python train.py --rope_base=10000.0 --parallel_block=false --lr=0.00074 --decay_shape="linear" --doc_mask=false
MLP neurons of a small language model. Each row is named by its layer, matrix (gate and up: input weights; down: output weights) and neuron, and shows model dimensions 192-383. Each number is 500 + 50 x the weight over its row's rms, rounded and kept within 0 to 999. Numbers have three digits each. A neuron's up and down rows have the sign that makes its largest values positive.
After each neuron's rows, "fires in" lists the words (lower case) most often at its 100 highest values on Wikipedia text that the model never trained on. A number after a token or word is its count.

L2.gate608:560491439434527367454500527425500551475461484493422558484418561533489502544475526460415492552546457444542528464499589533393490589496452471548407510484378568536463494501543482526543523475517522506450580494460606514538437473418521443507356484453492457453490407416501461537484468461480536588584486421497504523440521511476534527508468477578498504463532524524476522471416513452473560493443534525493463487485579428550510461538345473475457483523553545529424513602515428495542480504499464452418472474453408453500562518547521645529491506500453574508506526549557500550483494488532579455
L2.up608:645471496572475558579532474514518482449540432546511572553474565565543464443554558532502526489475527572521441454569571530599447478544537524520545489456417531520498400482478492447494511476509462596500519457596500493485535545545526632449544438473375573465529476547556491381419484476496494513442460518496535530463474525453505531483462486459431502422522452539497528424428515458455533520495542504587528461494515576529526471387496550480498482564504591498519443433557538507479433481506463478392542651485484444497558560550525516382439498552476514469493508527582537483588480520538606467
L2.down608:505462474430460553557480466491494555525515413436510546480470500538492467520582520480511548454489537511474555469388485565485479547507528444463427506529451573320469496461543471474551475559497534483456536540540641492556528517408549459483448520535448464469546513440467450504556465504510508531575438502502531497450465513465583521541433471491416516503513541522496473487461486418538474498553444546486544439479484568582465434472411563458484525510578529579507485467514443376456469415471378474442474443453501441522587578562500598545567518584506486612559506465568513597443465493510470557
fires in: "took" 20, "take" 11, "taken" 9, "carried" 7, "held" 6, "went" 6

L9.gate750:505467552517544464468514624519522583521451536537518520514581486458631509532450512498517489472456457521499413496500582501511503455525572537408540585497522586505391533518543506519434509540531461603472501499533488517484491521413455428456462561486439516510523474586549446581521486419534475479528480517543543482511444461545526448475409510494541566553522532497495492528445497423481492467511473524395442441460502531504553518518448458434491421513505517482550510508578523475507434494464507571586598534528485513552497398516417578570543441601566507506557488570437540511513513509503391542
L9.up750:555460444480509444466516563495329544496407514508452504553507442416465427419441484543525474471416503582479532487433571578524552538542507431593391495492472489521466511455502616568504507501478531510495518547561509477507484509475494536358512497542443519461512535486433483533520528612455581564465496456594435550565411485553484524598519476410528469537505545505549613472555455436592490495444605528420510498466582509569478446443507516541601464537531450492484489556519509511501486395476515560434557449561482540519544447459460621596387442529520442456558493463504529452470488521482476497
L9.down750:601484478525533516597548520433536538493505530500502499480461548541481474422519518575557554463433464429498533495546532474425541496474513567461434561402476557460527479513464585540488434483515465400470537570455578559456549402456482575526630445573479501572497552516473601494511499457504567596486386543457414470465467444493506506511503653573461425577503450429501490575473538393422566548562455522453469462551463442547505485439500489524503502463549481489488493542563614478502552572501513575478454522444501463489432522514461549429607562424413384514499451501468492589475531508457539572
fires in: "from" 51, "located" 5

L5.gate310:619515511504496509525476477514478483538441502423479551528392572495531489398499518522406461475563508570447484458421484573506503507507390555492440523505497485536505528411483523518513551580508451551503523525400603482554616532456576502525582538472399507534569515609488413473465486492559466496597459516514547425461545514548476555432492503504523546486451428508493475538419529481455489435456477547628528477477424567501446509512444480522500509357533499590511521542596489443485441404511573483473506561496439628505507438528515512567537557445530560545458509526491539490445490462470459500
L5.up310:519562540478437482518512520452505478477537447516551562573500502612518511415431546511500397553520550439451479450434483526456504470527524540585457544445527539553454503453537539500435421453515521496478448504392547532474402493508537458452556478550527545468450530453511420507634483562480491613512499490560531466471537431530532510431451521620523474536492527626553522529448492503514547496481511563464519547574561428492480476508479571468542487487475476455597517513444462543432481435521457500479489483514572392451553525491569468498483515433504465526523545534538466532525392508399521525
L5.down310:516478315502472482498484389487557530600553504486411507466460527490469548474489457481569579484486468468559502456507514542557501621491541549497428442573494564330561501450553516440520583509471465530488466426539485480565494502464553484552565520443495457472534535433476560529502486540551500495619453471542419513566369560590534576566525453550503545507437555478537516504409572518450462419425562514514537512403588519547544565382499504471542523531498503492565505500550601489465551456513548483528464540502451523522554506418412590571474503457541542535560479526413523510448482565530451496
fires in: "made" 15, "released" 14, "named" 11, "signed" 9, "awarded" 7, "command" 4

L2.gate372:466439479493382505503555371596514556495524462398424532506471529470561524500544600666563454468505518474472489454514494500457400443506545349582465581537498441548438414353484491513545546517493425570449475557429524408527528547512485553524466487508493491481532497384618465498533434486487524441486449514524422526535450489565414477498387466539452491516478601457536517488490432489534469435504523448464472471496458569469523473543427497487512477417449474450457473427540511526511440527462510518475613569501495544505528535536465490548481515495456515501396501475410578386559442587575548455
L2.up372:523586569515489419479541506427507420502531518460590527528510477494532548439537431511496484507466453513540515391529410519517487495617500544565446519595472496442539512476438473500509508504599458512491525515485480366476545484529468494551465526498366522499519509479544515612538502535465532720539500470547457560465548427432480584530492377455488510498583505448459427510471436511576455435513486465519532513455490476434584475544557491521516444490597477532458480441571477551520559528524420565500520433476496537452468593548447483489548585428403480509534548541462480495521503490512513397
L2.down372:489423407479527585500518547540463483411495472438497536482553428493584598548518531356521448524572450472484533497528528493501491559515450477503560564497517546628610493511517562542451457425435491452515502446495573459463467388485540461479414469395532586502514426497520447474524475493564501359458440468498500433506528520415598402521432455535542490509500570529381574521601471479564459474569437449589447484414448518486441421547502436590415506455547587554556563425489496498490609479496458450444436552537493491546484408513551521546530462579513421489459599531517440532427521542522469551
fires in: "1" 94

L3.gate318:582531448495578592486537595534555472517473450506498584480480472401572416450499548550472542443443487481463494490504489440472453517493533462528536539557425488569371517500592625508431507518446479578403384420533515521514561531451494532532567470538505476479481486394518539495527454503479485553373464544476427529456475501451485442498446557503538472445426397431523571519492414484491423477516446464450449548537500533537450416543452588457453507513461448381475479453444580464547480489428463515406599516481490497424476519457454477475540358598466497559519573489580573438448357500446617498
L3.up318:471449467483527482495444493451524582507510483549485514428510537497557496479495494462530457503420453399451478505508430493495545515528604441586470580458512522512426484543399571554500395485440511426471540465540537505466452522369487497485551506517625419463422523540415505445485595463503560417510483520518533532476545531513614494569525467470572518542495522468546524578517475458469539456461474458457447473535545322496490510467507471459470529483479471558510571547491491420481462504663544460499539451515436492485570493474540483476470401462549454453552527469483438511470474539547481601
L3.down318:558489499477483489477426503566458535465530483527468511500449491443519439537546575502521425611546526578480405519516503462480534533484567401515544524554523496157741553572481487513455505460503481474499525451533465477554558513561524526553526493604557516476446547621475636503540575488496441527568503485503506468505558541454480451559433416530626512475490582491534480529515476419522488531500483588453554492520517419510568508416473470530446515548486503505526469531401492518458566479562462494513408501498561587560535473475502501472542487565477500441510489514544488470433469520482553503
fires in: "one" 62, "any" 7, "same" 4

L5.gate151:492507532546447563523480442466477584554522491418446538505398520498507554548509529554402550473518538468582531504476380577436460570515473517506457461552428495521486450496485463502517580501478467441478520468527534551489484489509540490559464569476396516464521483365570503505510613445572474500529502461597451443507458517521556481516376475462565561537477557486483504460474497490406554506479563574539609465484531572554549459468518439475586479397502541456468413459624545478487484478469444509472439516411490426499552606626492542531398484554454471565547556505550515432500500544457504459
L5.up151:513453424448445491524475544494517509563476434432462616523525551530525532559467599515464507480533493459615430523552463552519477513579468445423554537432466488496505484535469447515551557491488475414511541514526507544557542465441544414539519496439386471513559432519524519476510527487488534567564443504485529497396472468519513508415492532511425536436432539527487478454534584498494495543481505536445439494535538428617462563531435511437536497497438531514590445519496443482563407495458407373564407489442601562475459600564507536485542484553434538528480527507593453533515445556488458507
L5.down151:532510500421463477456456466459507643482549481524491531469472572462531426570551504532503469512425455558518464457469565561528548555536512613429416554450496553386462492445480476490511533573532526492537507513475553514535468487459475486566477446506513458455503520540559542525496422566574504506503502601523420495555438469544492565459434469570473416464552589424555440424448503548472427478484497444368471519465508541665526543451472433382399571503512592526528462514585532427522419526427400490447443471446596432514483511492479577531594547466581559510544529556472515506519527505468475581
fires in: "took" 21, "take" 13, "given" 10, "taken" 9, "taking" 6, "takes" 5

L9.gate61:517535474422612491479560507476530418568548494448545582546460534543495489487401460563553422485473523505447436457508370516541448425491431496499579431454447506570385523515559469476545543574502542460444527453536568536563436552474524535563534530448438585479444486420562530485415458510522485490469410519523508484502520481519466507495542478444490593430522515489488527555459455483453446452533543405564513526541528497559489507493447437428495435440458488533450449529472509536529438472512532502519495515511433465502504471474476542481491556466549528545476385561433491562506429576535501404
L9.up61:513521454481564386526563445426507492514436541526480570487491608491540556524605381544446472597463614470601580562552411486419367426464520506438558484451557506494579480593495547481447472412513513543523477388517537514502477479493521453517485484570373458475448483440543465501469541520483512523499503495466544517530501490524460483562526505600578546513450434540490587483559471482528557485515481449589436529484474536441513504557519499535549444516490564452458459484506424512555504530505517419509450566564457424559427427550550532477420479470496415550483461511454506585521477429522533491
L9.down61:455527483514522386454539512491431462503478518523504526468471561491565580419530533580516543586559504502522505545556528540533488335474495499461544514490510438337596506425496517502482568435400450513540493508510532551520413422516451464471517528483506459514590511451545489511472442503510467534561490527502484539450438457479470550522487448619555530453516541531537574546484468553580514532530547567520539453431535429530513597513450488530540556412561552463609525401371403502526520501435583487560461607548442521549500494536549481441557436516539542485466566457510461537500381480502490525
fires in: "it" 43, "which" 17, "film" 5, "album" 5, "series" 4

L5.gate802:450488405524479531519355540528463470441561500454449488547468598508593466554594402512394529383494423550444507450516421620554437462556509530561521484507461568464459589460500519454531540454440514459598515490561537487531484534445446548556500538454461454539613530502523546353528482478495466535477461466470411466539488435541530428465487426526512530524446514494488433526449401537579366485503497469478479471526506506480559480554504534536605512499475492495473518536485459448550566525490447474471467508454434546468432509500505532498502457471474457470508494577514433571460476517515491523
L5.up802:448500464429512539566561436503533512438471482473585488530494468408561466482522499504482537494408461500507542463470478510476494547551438503569505501541496466480534523490522504580446485455469486455568508357520521567526531554533505489503486430377546495530454552465509437524452502503517541587554579555473515572545471442531465504518494522530534532503468528505550500531596486559563532494464541427501515385461483356515447453558458484481575494343544461549476462437533515513449507466496460471572531521449456464539586435510479535484520531469463521538470598509527548458517562476456472584
L5.down802:540481395448447499492481483496392500480521499477497517465415444532558482566519566392457512572525500488512479599579506584667585532513507523529464499504433505485497495453506563476399553512455475568458499586559529472518563513451370481629477386465433556480523527483494548536572387522535469427478499464478419459526596471574479475512530555455467507501463444484577482507554486426501491520459449526454494562589494456501497471484395497505505446494466451585601519520552484423545545651518505475461395611464470428465508556508469540642499490532528524527516525489554499533378519635490549478
fires in: "one" 48, "named" 8

L3.gate314:544514526464463447527408461517582580463495530399484512421494474489572500472422533499417538504482528521570592469504536494520519514538495574485489465560333445534476418516475492522592474500578461539522492479586559513522473486398459465505601419388454513480541534487515584480493505480467520580652588593454488427483517533458470559508512516498555500536483518412433501458471507499505459535447462463524534500496518548505533447524466429484488392530565459455546508439555476490542458446517411393601514514453494438514491571623516574532498471516472532586505543448476521422479485463526499422
L3.up314:452456459400441502491481452526530483557551438512450572474523462480592525528468501473452422408465533481500607497501540512467523466460404534487442602378532530461499440474541430507482476483475561477487464567493523441497591451521440606465510424461428579508579575545443514422478523412507491488512496569451497410372609474543503482498500473583500610459527477441534509523472521450415541509439460446477470458464465534526432545561533548517420510509445532572498528436526563518531382395534505480438411518484517469458520461474492511384529524521537478511469524549599466517536475541492545541
L3.down314:572539537481504523476512439496515494539435544546493512563494472490480500484506580468561446484540504577437462483384549587391470552602552478479424503561484569537557451431504404463570507511543500386515540485517498437456510475374496511467486452479437535522498604478493553530481461512583477496603524491546523488501460513503534573483421373432470446486563463505495526475461448520458538571558428535544561523452485427511487476424532550530449584458523459544514452505483555497463546521572466460499404560558465490454549526551465466645558524580520576518505464490620477482467483444499414489
fires in: "been" 33, "took" 18, "take" 10, "issa" 6, "preceded" 5, "takes" 4

L3.gate632:440466567394518526457589510468476485467496467508596477509467464497511531520520489437452456536524506426425526476439438575535446514614416548479453419477423487505523604538485508635484479500469518552578454518528526576524503561459441454519508508546511472463467509468505560613489474572592528589485503389450434433521463512457549508547469485392486480474513586374412475533462502501478482527480495472501516551467531618501563479426490442452616457546505543499530534482468431544457592545518497514559471518559462528498529469530478570528425481545414507466537453499497535498489495402425483577
L3.up632:547491455588550412577495566524528439545469485438460528456461489530494462503462466508562618531545543364435490547480459428448453474490530624531519461548474424512498506506537451631550461460465425493471546431489436465534429538477469458474549563515447533525541431460495407480574395498485498487475587482447380595469516512479528555527513513429396511544466462489497523427532533486508443522452429418470457573449546481452440486549568460446470511468533444464532527433487492598517554446541554470505415475491473447481532496535463567423482507466477471522449473500480476382549495408446505540
L3.down632:544503459434570426597598549545489491582574427466494558568530446503536518536559540419445500507532539531474519573456553537532537484522564525478473505471396479565592500422572526509456572447480570559517434609556572505420534501485486443450421537561446514488466562534513389527455508495489562500404489494614430435546534463514513476581543484587490478575515491411489526539524532476492489433473470587608420409500460474560440451414477533583468522514467477476568489427456482433492488455454434489444527476470539551575474469528537516517455515535511532490537421583548495518459499493522449496
fires in: "6" 12, "mi" 11, "7" 11, "8" 10, "4" 8, "0" 6

L8.gate310:451566373484585467455513533487389469587415531498462452516515496493443502562566513521451446533600504547458555516550472591479389408490494414468516585497518441496457428395524595426449466520519536611495538457382483510547577588398480472456512530457522481515444531494537381410509614517539542444474512477417495495502478539574473595451461500517515575477560454481508545509467454484554591429493504447599474472395470520449432446397511531479393525456510534531469377505487496474478505422452493572491630491451511540513456471422514520507489411534417527410543442479510412501491582452546509556
L8.up310:547503494541502464498584441492568513532448473421402505598390470436437450615487455456508499487472560500506541403509491495541567526491558475587389520548528575453452566493567428565549540458400496564520574510459511477464511448477492534452558494445393540544567416499524556481383402500539443475570525529469512516462613544529480505514556441515477590381520460504574458500439490437479501462525526559521422514435515592425536538420528528520495432554495567575490446471504470486475505475504502597552553419418570466480439470512458389411560541459479478520599542501489432526467537512594462509
L8.down310:432531514409538460526454541502386521404490481512506444476548518468487487541554553477410469545469451564451504565476522524502436494520435505546504434548560520362435403560522558547453425481520480459486451511496477407452560383456540475475455504487435457514559538437396474482501566496406484507507502520519462560553520462457408531486653456490426451371495466515412480455508511464471494394518551431490454555471536510511512419458459464458384509484432530529548545567449503540504511550438445510445522518507458490529442506509534615532492469483519432544391491540506485523512492489441468573
fires in: "for" 28, "at" 24, "with" 14, "as" 8, "school" 4

L2.gate852:439565446538501466569527493547540514411438492474405497444500467603453491376477537493386545558504476533405517487494412506554474506506483635493471534535436490507484587488575556589502462509501495530518525518511502440520479530548552469438501474497489481412518496498492443507613552493495474504546492528554483485447585500511524416462514546407483447547491435444517428538427516458418512512466554439507488343644418456400491532536529461506422466531491447472537514441535530480491431481520462517493523500541448453502446572566442412588559423530499492497505565399446425487509395526431526629
L2.up852:559564575549470493492539522551509454471468460524498466549519448536502491409504535582434487501523474517456579534468588537457422565495468551437536429459562510531438524515552500533442645541602480438401513495473512492469470531560448455424539496539547422404548514458450509597410549518471450506563440512607567487578530493444489521480536538472479480486474451473513541506532412440529433466517489619452549529528572565469513537524491570573448516475568488423574452458462447516437510456497439557518517532484464542469534461584569520455421419518460493464479523603511518495453486526460507480
L2.down852:455570442510531496491571532507525611508495479549523543434438432512495487479505437507518458534435429526547586500450508427502532541503549525478424462419501418347349430453600510427477561498446409474428481498529599481578482458410535534495546495367479546483544464510479566428496520502471472516498509518511485506597540539466412449458488548478492487467539414411555512565473526434455530467465511579453545500564532472586504543542520515452555464596482539539515435464520521492467520448481450430514507468502523426455567522532549497543585439575534470613459479514434482492561540484555453537
fires in: "after" 18, "following" 15, "from" 9, "suzuki" 9, "entering" 5

L2.gate528:475593522481456484487526533432471507444545508495488436520527511532471605574518532471469514542578452539555542462472552446441492504592468437431495540496571489560488430529491435522422627497498507549512526527613523449461395506380522525478444499413496463447556485536460591442557472522531529475510532547436443497551480552494537526545518483497450479468495471434546557500487491490501481543519520556485511466481497435431526427497519492547434455534563506541602593524529515463513432399469461486517442536531373536453469504532445532562459518546465466513521515521460526487482467479457558482
L2.up528:428442496493435524541445486474585531406503525421442527484468536464517498433485497506507523498466487515489495481431574530510487500450470543409560477509446553469488472542496386525484547339433449503545542517503525417499435497563575518427517494492477454564547491457494463602545511595531464528416504529498483481550507510517515464529545504532492513543468551433587509488406425501500389576377520464378559487506554461486445487488498508519521480500527460594515496437479509432563566550542499488574605526587503589477555505543470415482449556543485494506467568499466489501405374549508543482
L2.down528:442630411480538553484576435476527531495515448484424523602436522462446495594398471494480599428459575482455500559530555521463368562419540486422582520453536421472391419526475479380543531544492464627467478542455497510496450514447480536528498569496539477455559492609572419476462480479500538484459572532475525507487549545544497434477482505425492456460549486479494467517525546589535505436463469462437452553528538583490539499538532519454489538487487444560502447520534534529437478506374568506485574425475475483531499497458520459467475481504480585383368488539541540512399466422477542474
fires in: "all" 56, "of" 18, "allmusic" 4, "most" 4

L9.gate987:496437469540421445512452516476555501475528491462498493452549480456511463486498462579450532493484535510556420484484472547473430484515431427544434518478415503516429479564531522542535588516528410580493531355467466475590550538474425524514432459480445504487523434483475463553452460509551495524509512488499393546560467488553472549448483612491456494426503486427464485532473482500535444451560485391419512490446546538521546379516486621477480487476440529458478405511561541487492571485525451500544586492424519471537519560509465454478484548523483492524527534426443548470503496520450590561
L9.up987:407479436539446440496569528539495511542545484526468569398499374514510499495463541445589576479440547500452523556498498486456443540569501471586419451463493455479520585511464549466545476501455496418583506536533438411484443459491433427512443493466499561575506497460470524502411472496573486449576576462480499581410468486406477564503469538517413473420531492493557463512425498569447489522576529485338516531430490497558565552534546527550447436474405525486471452503489536467452491548447373545486509445496502504552461488512476517483513498549534478572461562445495517437545451404521476545
L9.down987:532459556535540424484538513579415518435497512554436511454500500549544543549481567445510552532505610535455547550558535434467471496605486509491520437493470456332465479465478523485524524561461486419585524500458503468531530386499492499542413502508572610537513520503420472441474442467534471457479453534534524584565544502435510478526502491495509485453494523500495474463566500559523523526521499532436494428507420510502495535489513473592510507489519567513488447531450529551502517506380438542432421416524522500418497445471515476585575488626428463514530517444501479475474510565475402557
fires in: "at" 26, "against" 15, "with" 12, "over" 4, "to" 4

L8.gate957:575496415482478606431457418452466488487473515628459451495559504511483415461526423521471500506471533530543516421482527589547608521482511464511447427500481536481502581530509453551440507562544464431504443553436485501521408554547529543571475428550556524575499515434554550487520462451558511518523452459467440541469513443536468495470561514517490456496493556453475533535574485521539508420473552578421498460511488460435454525482490481458527495503466490520556522600547392460534452512492527447458596536407451533466516583614486457517443431351534540483576512470578538490557560577519516373
L8.up957:483521556412485434518552566498530480407477558559415534514568473488537587490488415426555417525526514403395532540575529507522537472515537493502520487454402455517516457489433492542565516511549525453505426559526546419513507455485552490516381527565470471447548522438441503591560430577426546509493503634512514440564494416506519465496415539463530587521503479547389482505574493515480498501590442438425519516574499559456459521553437480508420466390494473416501549406439508522591451518484464542423507468455522430428506533458496519586533508515387566617485557465522477651536529546654487503
L8.down957:561477519438505445535462454419579469476503494512491478507461512522517444544538507530525475542434452504557491528583468433536510482466523473471495515451598466428589541516490519551449537473499555608574489519494585508477513526499469573464466439543487543499524492408501421462500450425462448532445438587463551488537562453496577400437534498498421474526452436489557437499548527478401489410490517562387491478533508514428612371358474438529543489531506538475464498479493559583508541480545521451505510475501490572450485507511475579515474503465522545633501472481454496529553451490540463460
fires in: "who" 48, "a" 19, "ap" 10

L3.gate533:515463550435507493518528571420462444472531447526560490514428483520482551439422565483505463424603512522480555528396545588482525469518493504480521493500490455516463509538451508553425484504473603499503500575531348521510485465452475659473503496469472384528526549572400466470514496532553545483502421424501491486531550493483496452514512489544529424551510589477520487458520549405517470536498441568571532520468523521524476461420436500576447487506506533549468505541424607474521425501472448539464564659472523521579470461485490546488410477558489436514539503488482657468485530490501471523
L3.up533:520451400435384539509452542435574394483487476498531456563377575485489507433464456535495514515468452496470508494442590514485551554523507441530476498570480461506484550535555451459536565522472468521455436567496404488595478508497470592474510529555498495499445487437456474476500473429519575547411540463643498448450509364492510482399502497531489449499470549457525465497428536501494428481393548476493532463474521475447478585443450564525546451542459516435426497484466497509474500487373546569519521507539460513546541490370487488492503490548566579573562529524530509492472503544447519519
L3.down533:505500492487494578462548517477507563506490531512516515457627443578490466423446539497486488424527556507519483434477471483457547595455475480540524571528561498446564477509400511441441458559484479498522566450552533499557458549491502531591514509513564445483565506557479459413578579502509501575481491515478483592455451580515557489410536466413570417552478504481531618488417524492519481535523418516536447531540482579494456434516489453490527549547452477543523414460499426514572463512493554568507442528458477556447528487511441475528503490381514543484471413545490517465435497510496462476
fires in: "all" 62, "allmusic" 4

L2.gate285:477489573536510430364446567485413496520473433465474436484486588512581508551548471423476471456600489577542488547532455453476471451561528567477462494494481470465536518481552538517482501413466456468452535457508478553435577574503522623507391474550548415466513473442382473359447508492498425473544500597501558575538443458445542512505459509512499516569482439417469520495509500441510474503432485464376404445459464489470474424489498426471516565488437494510455574521524442544417477473501466467431517453475484543603580474452520503522606497501486581477559451462480530410527561492477516365
L2.up285:447483529492488465553528546549427587508555498549474500445484530562560578513371514379560523537479457491509573557489488444451429557573538518507483524543512448503529492453508460546438516439501517418559479517511458493489535458486401616578446490443543514483467450498412497552400515528484499524532528559478495459479493511528568543498466491543418540475524489442473496458586487528529499536575432484458482423407615492565571518572415475570565570487525558493473518484560472504480437429477506462566541568523492553551562552503591482540518455550484486532490517448507517367493621462487503555
L2.down285:456571448479511567565533524521489567514562424505519444499434453547470555510507530564499505502467467480443502473485512500506486565440572547469565551510450486386521446607513487450494510476460496353454405369560549393532503396496467661561473542490490544444438427461528550557539464443448526447512517578512513514450481486535543454478463419441625572519456478465521526536595435574475503438414484449481620471558461565522558502454408514487501486466430533486493603518415478461486550534432468443517566511542391421548521513551499492490436419528508506572561469531535487529518488553516586410
fires in: "that" 100

L9.gate175:509446497561462426493488460420520501566518520434527529560518417467459556538444462462523529433529490469467449408488534435435373454469441526548624582491454493566501541552537480612434469540510511530497602536598467518462509552502433465492468489565603504535505490536520488585444471546599577529489405502511443484567450485392466551462493606439545577481501518419471503465519562484417462466570488542455575563481467581547509392551515482462494516554530385464504475460471491499603495440464457445409528502446542542419528523505531413539482509415494512482540495518544513370464481554563495478
L9.up175:490525379556392534537507511543612502543479390574474481543608499523556551482444450422561470477475494462457433542488473427563465472416577491426547548432388451461488489519549488433526499521545505565574561517585467513547527514523521510465356476504541458581467467580535491498557465408455473493537443553502513450494454471500509499538502545535547521447381436466542442582513529515541443513538512533523572454585472484562440538574610530545453569475578504567519510529472496484499447534468480485531493479510463501537427446443464507469423394574465452453517501557525481535567477505537578530
L9.down175:523505521506470471540521569407508480539463508524498491371410474475567514482524462406567487513515459502421472482501460480556508496508495477379528519510494450514519510502412488499485543467430601536612573509502561515500507446460542619433568404542411500491327511460534462508585546538452510485509402578510467522491517523576547490596524455544455466458488474456495417428468518500445504581499522493535471515529481473601554480495484444600463538523510522514564469531443512538510467533504463403566471475435546550462569504521464452499411522477274458564527492505470506518507472483448548516
fires in: "they" 39, "we" 10, "that" 8, "who" 6

L8.gate471:461508471491493532524458554466541433436384486452514508418545555507516523549468375474519462518492594530530625485492519567424501486461550469476427558453531462520453531526546491564566541360511468478531534497462493576512488589502461575485488429597530448500450530493494449462460557469587358395485417468435601506353505515450515477492504459482577422468468517484507507471464534408470521479464571485488476530488513528531432483507496432489495490486440475533533493469536541547492483504488544425508510455455456464515425431596477536516519411522487433549647538425496407576479436582514517506
L8.up471:498506446492663469530496561423515435508568383531519519432422518485435531496467522411489530573495603546440459582466555547412482489561488551451516609592581496457565463597502487478542422493475475484479544576476439535515484521527458514490582461455433500473398445382482487493490497527607494591422554452532512544500457551519528440538475506535495489454452538491521466516567425486565436486403503362482493533491526515453477474534484466439618530520480507500535556552576581463457467503510529540571495546537505438533501517574524609485514493536557537495541524463566487499538567455476530408
L8.down471:495514482526536520495542542534496547563439411444523532469513530491453610509461446553487485531475508515515496610456564481465485453486569469446548493432493527718579504504545561576572470538451498538557496505495538520519470438403553452565496561520493457547491515630484503457535397461523548455523570463589469503545546505487518505450464495517527408535528546510407457526649508413443477386508502555434493483486551534487539584492535500440556544513502492475523534512509457454522517564538503522495528489508471438533514472500554418514530445493602486543553541443533550507450609496467574514
fires in: "the" 36, "of" 30, "that" 7, "next" 4

L8.gate127:618495496597507457543518545445523512498432503495536461498521609486518551490471464508502400509511531504528425456524478509485484410511461530486453417560510420601484411513566476557548582477502457523476600524569485587522591457518425451493424546546504458481585484428503520504446428466503543399453464480460508442521533494508412615494496493436517471527453484539485554451488496485469470420554519439464486529468504472392490364521489433444490540502447380429454546513495482631535474543586512518488588569463444419461574534433444518531589495435525556475615494485533533395509530603602452471
L8.up127:527408474518436497420561534465500568527511525531460481496475599534455549553555472505535437496581532431488451516547477497458562488553460574416516522469439429491568467560508502403526539395505490473548491414633514524639555467558506530458516516511577422471451441495486508488481499463417565496429455387517543582454458494535550613545482494512488515437457546474514550513594430500514431532496508425518557423503517476452334528535520410464430627476499404478474552545474470509523442521465459452474571488520406411567543476516509533492498491502453456535550468532432529551550476461601549512
L8.down127:472519474545537403548572483476550541489499557555491469529500473492470448559502473533499446449491516544593516597504526399455450525493444490379498539575520484571615487504487456533436515478504548609552491525536565516518489493447639525519385525513452491518433501418502497504485495477458539529486495501618421486528498433463586527443552419495497563450480460471532460547503454542509513503519516521595650446499434525516531515551474486485400518516477481471596552547421434505522507473545477551538509428554449487546503474498513502411471418435488560523492520494416455504461546474521456461
fires in: "which" 61, "that" 33, "who" 5

L3.gate975:516514406479577512542447488408388504488523550478508391515450527418625500484519477481528384517458587498454500478580502580480544506513431517478420456475524407543462572521565458593454607540536521586470524457516561510515573570469423561467536550534469516513524429462464516499573421474625521423596476551485577604496502416503511551560496494528491560455513475499535516504448466445488536392498559557486428494467532506427524555520423507464571380492455534505581518508473451519479495541499480508479513541515418586458486457502469463483503436496558404477599471441544529531462492457575559419
L3.up975:492487455488526532489584535429463481469546534467517466441482525520531532503549564419539457499577561455485501545620515443489570560412532505514497420597551497436517551496563451497389514560486437454473461503589507565506451446534513527531480547526496532527498423481568526489549400649499538478480444528472580506503439443552495448499526534452490539528405459428583408479515535493479385497391490547506507463410547474531499542407478530531469535523570419542546523511379531448502537509570433532482437558459495569438533478445471518511526531595532503467493563473597532455578533506540535410
L3.down975:537472525500510494479469435542466549524504445510519600474487412506499444518578482512587444462496483466488494501524573519608508450584487528467493504500484571372510507457509515440438483459521503509480630456570616505508431362508540464605566543436458461539557475532483450515474526519474495511544595469438520466544509478549540515510474486510494494485451467407605443514456463537498471513452520467435581434607486493537471476461502523586531507493501479512576510380543585486438525457501477457428475524413485522448389433452479483556534463559479544483554597458453524527512512530530593631
fires in: "one" 48, "second" 21, "third" 10, "first" 4

L3.gate229:462469420423553544501483598532537391501625403474510573522572478506464514517511585542401497489488476403470549534470425465446524509478595436561451508483597471489474425484495425505480382415550473543544516542486596489473526495446526580555481541507443457538371488408495560389531450521634507462532505562467455497569543434585569534505477453425461511523429518507499512395561512512557534438557493414504452481539471546415556436512459359544556487476563442573471517559457455384499538393456596487496488548576486504463469529445557508482497587456610424409512478524486559478507565489522521609
L3.up229:538506499546490495457547448471554554427464435479521543546545493563462536532538500502562552552478660497533518487534377489430551536503552517533359505516449572520515511451556507586499542523501480433476570506467554485544534504486460555453480547593446576500458431435478467530550421487565526486554482533517460461553594452469486505544478510510484516500547560461508519424507481477496519474502439515449376430556480491493484502479457494465495512546533416490454517457547572497533528548518473516541415454454539568468478378579395481423390534492399561475561595546525535567631495545549561521
L3.down229:491518506526471546469497573558479374437487542491554478497616545443508564522458487505450482546532526439494496465477471534449523601451565644490509514500540543401791543547449506569490488431504567477512497532485504547434478382509411469571443440436461544569522442565430418498567566465453514550507593572483497479552476514434663546535517429427510508449535515465520459632588510592473533492499448534506479511580500528510498464481528556521555530548477595513516528517409530496518507510587542473480491592511552508573423478484515533588499513539511482512556421498522487557499583475450422608
fires in: "11" 19, "10" 12, "12" 12, "8" 10, "13" 8, "6" 5